config.toml
norm = "layernorm"
qk_norm = false
parallel_block = false
MLP neurons of a small language model. Each row is named by its layer, matrix (up: input weights; down: output weights) and neuron, and shows model dimensions 0-127. Each number is 500 + 50 x the weight over its row's rms, rounded and kept within 0 to 999. Numbers have three digits each.
Before each neuron's rows, "fires before" lists the tokens most often just after its 100 highest values on Wikipedia text that the model never trained on; "fires on" lists the tokens most often at its 100 highest values on Wikipedia text that the model never trained on.

fires before: "| ", "|", "0 "
fires on: "— ", "\n", "| ", "as ", ".", "; "
L7.up189:528488454466534506568561493468472467475594510580514577600513560429386487396495483492498450544563430495464644470543492502482562455421566553504460479561532491480496564496598464495507475395516515500410367505531481463545459513503465394490387420485501469522419496481489514427516525562462485522483446553482501582564469496541492487515515538557499441525456506558604462587554465414418390475567
L7.down189:509454499532633520431536514444589476451542481525557636542462492532592464452524551604538560434508448544477592453480496522479466517445492534569444457462500533446521448551588458584542503421572482502457536462562571531546462478514415550456500570498518474478494482434570566438434554465553496447533574453494568475521445604520442551497478505448400470522569486463468485551558620561512522510494

fires before: "\n", "\n\n", "– "
fires on: ")", "medal ", "scores", "shot "
L2.up583:529440526503438460517542440385433505551481499391611537489522571440454489497411461418476494511517517499661471550545462557450398481525575514435534520610566518497480475477617510537500506542539577383507532483573524560440435535412460460492463562544464502558535427568586519464436497593535452522513449522527440424487454511546493540554528529492446503432438470474514500530464487587551416484504
L2.down583:551481446504533500556534439520529471503477431505534519522485501468497457541488587486493529461482504504463511518554448581497515475476563422505477517488486525508416513501470553519487528515380531505435449522517502498429478563509491497510490479471544440446507512493497444466463500447437417509479524537538494428508533485511517493566446492466511514425471524448529536427461503531469529475538

fires before: "\n\n", ", ", ": ", "\n"
fires on: "=", "States", "us", "\n\n", "Website", "."
L2.up435:459438416466588523496541494459473549460487471552503542476531378479545510479497475531500526482490527471517483495500520564440530400503522437550537577491448458497483539441562615534509456587544541428447537485541494408539504450537517420523403465525476495463510456459617509493576528514471522558380471605489578429432568510529475429536548536436556458529469535488518498473411485567517516541581
L2.down435:562483481429586518518526503476425513446528443464485509451519458445618624467480485527504523429389468555479488596531480523506423480538461525477441502505481431500458445549542483587569429494553541557446453544522517455606528479467566507442423508500473588493460431570522551476591576524564508534451516517492410528553441489523467501411541586554509545381499541570472486469552524566508479506412

fires before: "\n", "— ", "Length ", "Ref", "| ", "Notes "
fires on: "| ", "|", "\n\n"
L4.up418:534570394527497526483532548499445510450505545428435464541629513398560508428355414501496504590571318441492527512466448452462553523509580461528533526585482518493403510503544578439442470498492444450489500469530419470510519475532506490560439430483506519472517445494568530502409502441458480484588476471475567517563526466657491517514514540573428486551544457479641478491482510538520528529481
L4.down418:449535379500523541475553449552491533502508546511478504531603490555530444543525588502554511442480452520374515463464519413536489573560570565489445470494470511540610548393518513431374581461569471625532508489481532511586482481529480507530499497449439462580506512525379466531549457476498462391560516404501504502506445510504490524499532541463481527497447417493535569414524497629487580487419

fires before: "\n\n", ": ", "was ", "] "
fires on: "=", "Website", "I ", "It ", "Rel", "it "
L7.up815:489564508541499486522481412432423517440526601619455546440428464530590454486512481474512518464497464495478546468485552480422525483611444536506526511581467476530462445477584503468494429535581541475519510564498484490455516448529475463547506511469531452444541485548531574485562511533433496433475444607440540477499532472525492506571510529565487506540443519430569479413501456591493557469603
L7.down815:446503407424604499399566612457503545528546498565522506422621559553542491507547526406486452533539437611508460550468448529485470527445473484541540438432362524481421442502522586538522460444432487534523521523557441566515507444413534603544492577514525456537439480457532559470531444421540508433477540406502520457457481433466435446406441522502440500492421540507474600504528551508541519557546

fires before: "| ", "it "
fires on: "\n", "causing ", "making ", "i"
L11.up826:479498481472513448557556435505451453481515473521537527594555542482516523431414514550502407529494500492458461486425453416568457521520525540533417468571523530479500569607595458511471522478556507450540414522611446431416451515531505451553478449434602464479449398509603609509500532549511491547465498489454497448478501522554481465506492625488460472640498504587613470498513519535451514395483
L11.down826:431475494489538449413460532529482528565533451414426487527513571580439507531485472485495492414462452565503531492587503517533575501520572521484416443521463471482590450577513621458444541468466424541476483583414489519477396502521490520529517526439458546485534476425487554540409562536530562461505471519520594558385481491496452547469491570570493551389550450526492421501431446504528553572512

fires before: "| ", ".", "|---|---|---|---|---|---|", "|---|---|---|---|---|---|---|", "|---|---|---|---|---|", "|---|---|---|---|---|---|---|---|---|"
fires on: "\n", "U"
L7.up552:588492538504506478471627504454461510520494564407454477614481548514417548424481457499533460432466444547479521464469478525486414585479590521493452579511447555462582586544549483451426600436612483513450423480543513505420447543568432474474449426531510428530392380495573548468548544456486497526504578482536569488478508576500519485518530595520422465616483569589487481496486529496462521478483
L7.down552:372434466468483579522478579436488503458510505518467584524494485538400459500539539533520506496517509524565520581406525530524463475527418423493361498510502616574495546516505497558440460510504507526508485495536473560484543460474351354454476447424521589485506519502498549430476513474497438520477521504471563491571535567457521457510508570483378438552498542548545512429488548508484533450452

fires before: "| ", "- ", "The ", "==", "He ", "On "
fires on: "\n", ". ", "\n\n"
L7.up888:587569454497500572500578489475539627489566558560469461494573535568499536522475522507432537468520460460503476544428518577525456512512462598451565565493428452477467533564531498534435441493417485472566477482534476523430465575557487428533456463436480462466543551558535465482471535500559464593463379553573519507534571516439472460510581533468409469513468556601476511500484483434478511525555
L7.down888:534483465498478555512497536482490530462556470529497511500516461509483530490448486517513543479533510492551472518464532507464505523507487473497538532508450482473520513559512498547497530509477499472541503521521489510421462542518507450504464481491492489507484479543529478534506528495488494528473367460489536501486489527461461454518513529447500440509497506520520497487508487474524517526522

fires before: "\n\n", "\n", "that "
fires on: "."
L4.up510:490458421465519509505447415530492593494489499583528498513543434528389447505475380474520533506524541495479473488446503459486392557575544542412510508469448436394561540540483563526374513542588475500491524490535431540572431511646442458560502549539507485428485541463489535542546471517477439481582462510495449439483550465482404475619498484435534508522541534439453531454580529515453498543528
L4.down510:556501432518540532464493478473451516440482556560579540515529416399556497478487553582458454453433490565514536489532513457510471515493502582520546537530453567485573447583527546470496456404503528450524582530473561429511532443477487506518383451452459485553512508541441410558547464478562553587581565480495418577488497508527418510424438519511463506498570617562524499467519442440484478481500

fires before: "201", "202", "200", "199", "198"
fires on: "- ", ", ", "January ", "May ", "February ", "March "
L10.up1013:571523497467457620466442575486504419457500651443525483522448457501466490494493487525515452481417441456583440484478524622471465501532508477518474587525481534508528496477482455510438489480553483500450500568503548478482448494611449430496503409465554485546555451426518506509533429522420447465522477504491466506525512459582382430489613526555485467600450521486691553539494529446526449526557
L10.down1013:433469460493362506523487483556469493548438499549436474407451472526467492527578446517508477484561449582499500614562421483501522517546478501559527494539471539530572551506540449461458497378490601523512501554503589424433527512474485484474462519446489530531478522478592423503477547455447540484504467562589546488565508596473598493473461505533528498466483453471471493561495508533456451461476

fires before: "\n", ".", "\n\n", ")", "+"
fires on: ")", "0", "+", ":"
L4.up420:503509565507431480405515433403448447452505514518493546520512439363392473494524487458471502509552482506555611473441466437455552471473457367413504520566555470487453496427577600503513421570532584458498554523481489521516418466479571497611510507501475446367474406426550487429542513465558486526512485680509501466514487581653486506605501487544466535496481591570523526502480516498591427468444
L4.down420:447490515510513534496511484553550496500524560453441409500343462556485469427399491510568522510483589557455499516614587508469554567496528477470546576477487504622614484524484446545478537595516509607504465458448511473545442521546408451497563560557566485493587506477443450466476448526408547440527556500481494549501455552505554551504484477616490470524522511490470537460473496600536444412493

fires before: "| ", "|---|---|", "\n", "\n\n"
fires on: "\n", ") ", "W ", "= ", "("
L9.up487:524557471508480499486485455426461460436551595581528534470512532460496438450433570493475579570514367457512578514486468454499528489402461560489457514518520577506494520487576476554544466487596534463530445495503481462485460533495477372475434466508510454341531395614573545464531484540461435491431464460505486519444486556476486462455517493543485528570464461535558537539512466593491504556437
L9.down487:418451489496537505537536517532427486556484558576471478487496467457557510551506460458533572512550443457525505494421403453566493526450485582448500454431496499533502462484556460590487513467435423504462538463483494471450491537487534400501473479483504495459536439442496513524431686527514498509407465405518546442490452543470550462369488496501406529469512502498451516558523553533532557488461

fires before: "\n", "\n\n"
fires on: ")"
L2.up670:473511392480479510523515511490346599482543515500554452503523512462436490442445511444421526516410525458531502496533617434499554411477516406454516557508438509443488636430611513512519494569534569441443579506524569461462438442502529383566385464497414449480516499531559452529480505516439442528462538545516534421456558569525483441547507544508490466475442546518505610476444547545479455495468
L2.down670:474444488490501514477517488561452457478471441449482460500510601465543563457452481467526499586435496521562505477503575514513440512421388564496393567526505577545438449542571531526429494530477557495394451498492428446494504426467503500535461433459476500604521527541523478505480511483489426466467482526415404491612452547461514586482466538555455564445445470450508530506521583458506468442486

fires before: "\n", "\n\n"
fires on: "|---|---|---|", "|---|---|", "|", ".", ".\"", "\"."
L2.up535:517529565452540513508477508447561545484522472580546417532603432454431503495469492457507487421424493480513540516530505448485538418517576404463522535516437411459574535469503574579416526593507428461473515449581486530526399540536513556580494487537538466496548534501538478543560488454411430494499426583442544459470517453495457458618475562469537556432522481460520527461542544431528508498503
L2.down535:527512454466616468463467480460434487558551519508544443561574556504575514534469489510435522409481500479607528479560527474474456480575461554528484566389470546440433502510533571541475538397466486452463477598505505563520569455469520510486471457512462545574404610552408455519539428522496474520496488505544381491441537473436359460470445591557434567428443580466502486355464537480450543543583

fires before: "| ", "- ", "==", "The ", "== "
fires on: "\n", "\n\n"
L7.up666:610553449478515551474574488424504573452608528548524457507545535523484545524445524501493555492561454464523525558435510553462492580517484580499535601499398475476467526618533505503427492508439491459593472542518478529400452579550475427523464452440514422423534499564521504496517514488526497550467373555602529508561507539469483458481557575428452471482464544593529490498441527416523490489558
L7.down666:521500470514490576508511516472502514467542503540482515496533447482479529510418518520472523489513534497506472463432542476457493534526471486490508562485441497478546523541487502537462502533511462486528521524497437490445431574491489457463482464466474437474481500522514491545471480515531482571464328493534490506496508522492401450547520532491506484489499534532514506500496482486514570532533

fires before: "202", "199", "200", "198", "194", "201"
fires on: ", ", "August ", "July ", "May ", "September ", "April "
L10.up211:502465530481418575472529484433535477434536514492480513489515463445516539503478500489478560484496383469491536507500540519542483467523417417496461544554518411461540482444549391486507422468576535532506454420536534497509488496543467538447447463532510546468461489450507474400552577512570470519485427563484462454547443514521420455499555523557537476509431591494531547476482463481478468528555
L10.down211:475493502501498470527526492469525524495473524431555489520453530521523587542592410534576550445444470484509485659430546570503524505468553446498506519533332429464466587483544547564563469451496609513416534473484576493531510485551530537514515459559500534555499515472494441549501559413447517388523471587465540460451536527485420489446588619423474488471582470426504503472573565449520491547455

fires before: "| ", ".", "6 ", "3 ", "\n"
fires on: ":", ".", "| ", "50", "|"
L7.up208:522465511447439475460441473505488479389454504548408541535637446533481462446471469516473503565482372541504526489538478453514437458404541470452542448549500517577537491393587575491483473528505430518500472535452442387474454425461460429480422427450546406538578464460546549519515550474516468438485487523477525528442515492562524492544674555549426499559503518504558533548499521551512542378472
L7.down208:457418543551501531557505475535484456482542559481475505456477369527508520496432554424583505546487552583561488571403529460486478498556558525576447490493523561553443562502469532485411445404509525564522502434542468581594510485494532503412523485538468502467566497482512504516392469533538447540480447505498561555585448628413567504552436490569486467494482471421494447475530599440624514582471

fires before: "| ", "\n\n", "- ", "= "
fires on: "\n\n", "\n", "="
L2.up502:506498497457429486541462565432384474450454529545481552534525442443504369354451461548535464526486417443576600425429499466480395415487417489606431559496448447516467546487597485452468459487514560476463479549569487430487487490472552505586399456508504421375501540512493539484519456542443498490521413570455488454473510578583478508481501576604459521585519620454590452414513508521564514538533
L2.down502:593514507492546438486440487515585552455433497495560432507528518462459501491440463449496492471497435392519555421371428467507534498517474452544496523546460476554464615512435500554516566445600552476460476536432467428526538562479478520570319439505507423503492494485583503509468467536459471485504510515419647526497515449499509440523447472573498521494392585548562544475562520540509557460528

fires before: "\n", "Apps ", "Goals ", " ", "|"
fires on: "| ", "|", "Length ", ":"
L7.up756:538596452445496472476541466498440433514515538480504489545544448492444475382466376518485432564469437430400611492531427424527488478456569425457550500509502542499585547465564474558400473559468454331412435492583473436467489474488453405583442346487502528439453444517585540489544497466473463460609609507536560467509558529531502420587566549596512467521525549475599519563461542523499419466495
L7.down756:445461510527543575444542521512512481496501455360463540527654468482501504512489457489386537489418484431573514551490534561541619406473458423621483503543499514606468551499477490464449498451533511480523421438523448561586531466511512492517477544538442500439433525530525530482533430504548445425513529460499569544518544541545589500596542525486514481464498427538509573504494548487577545467596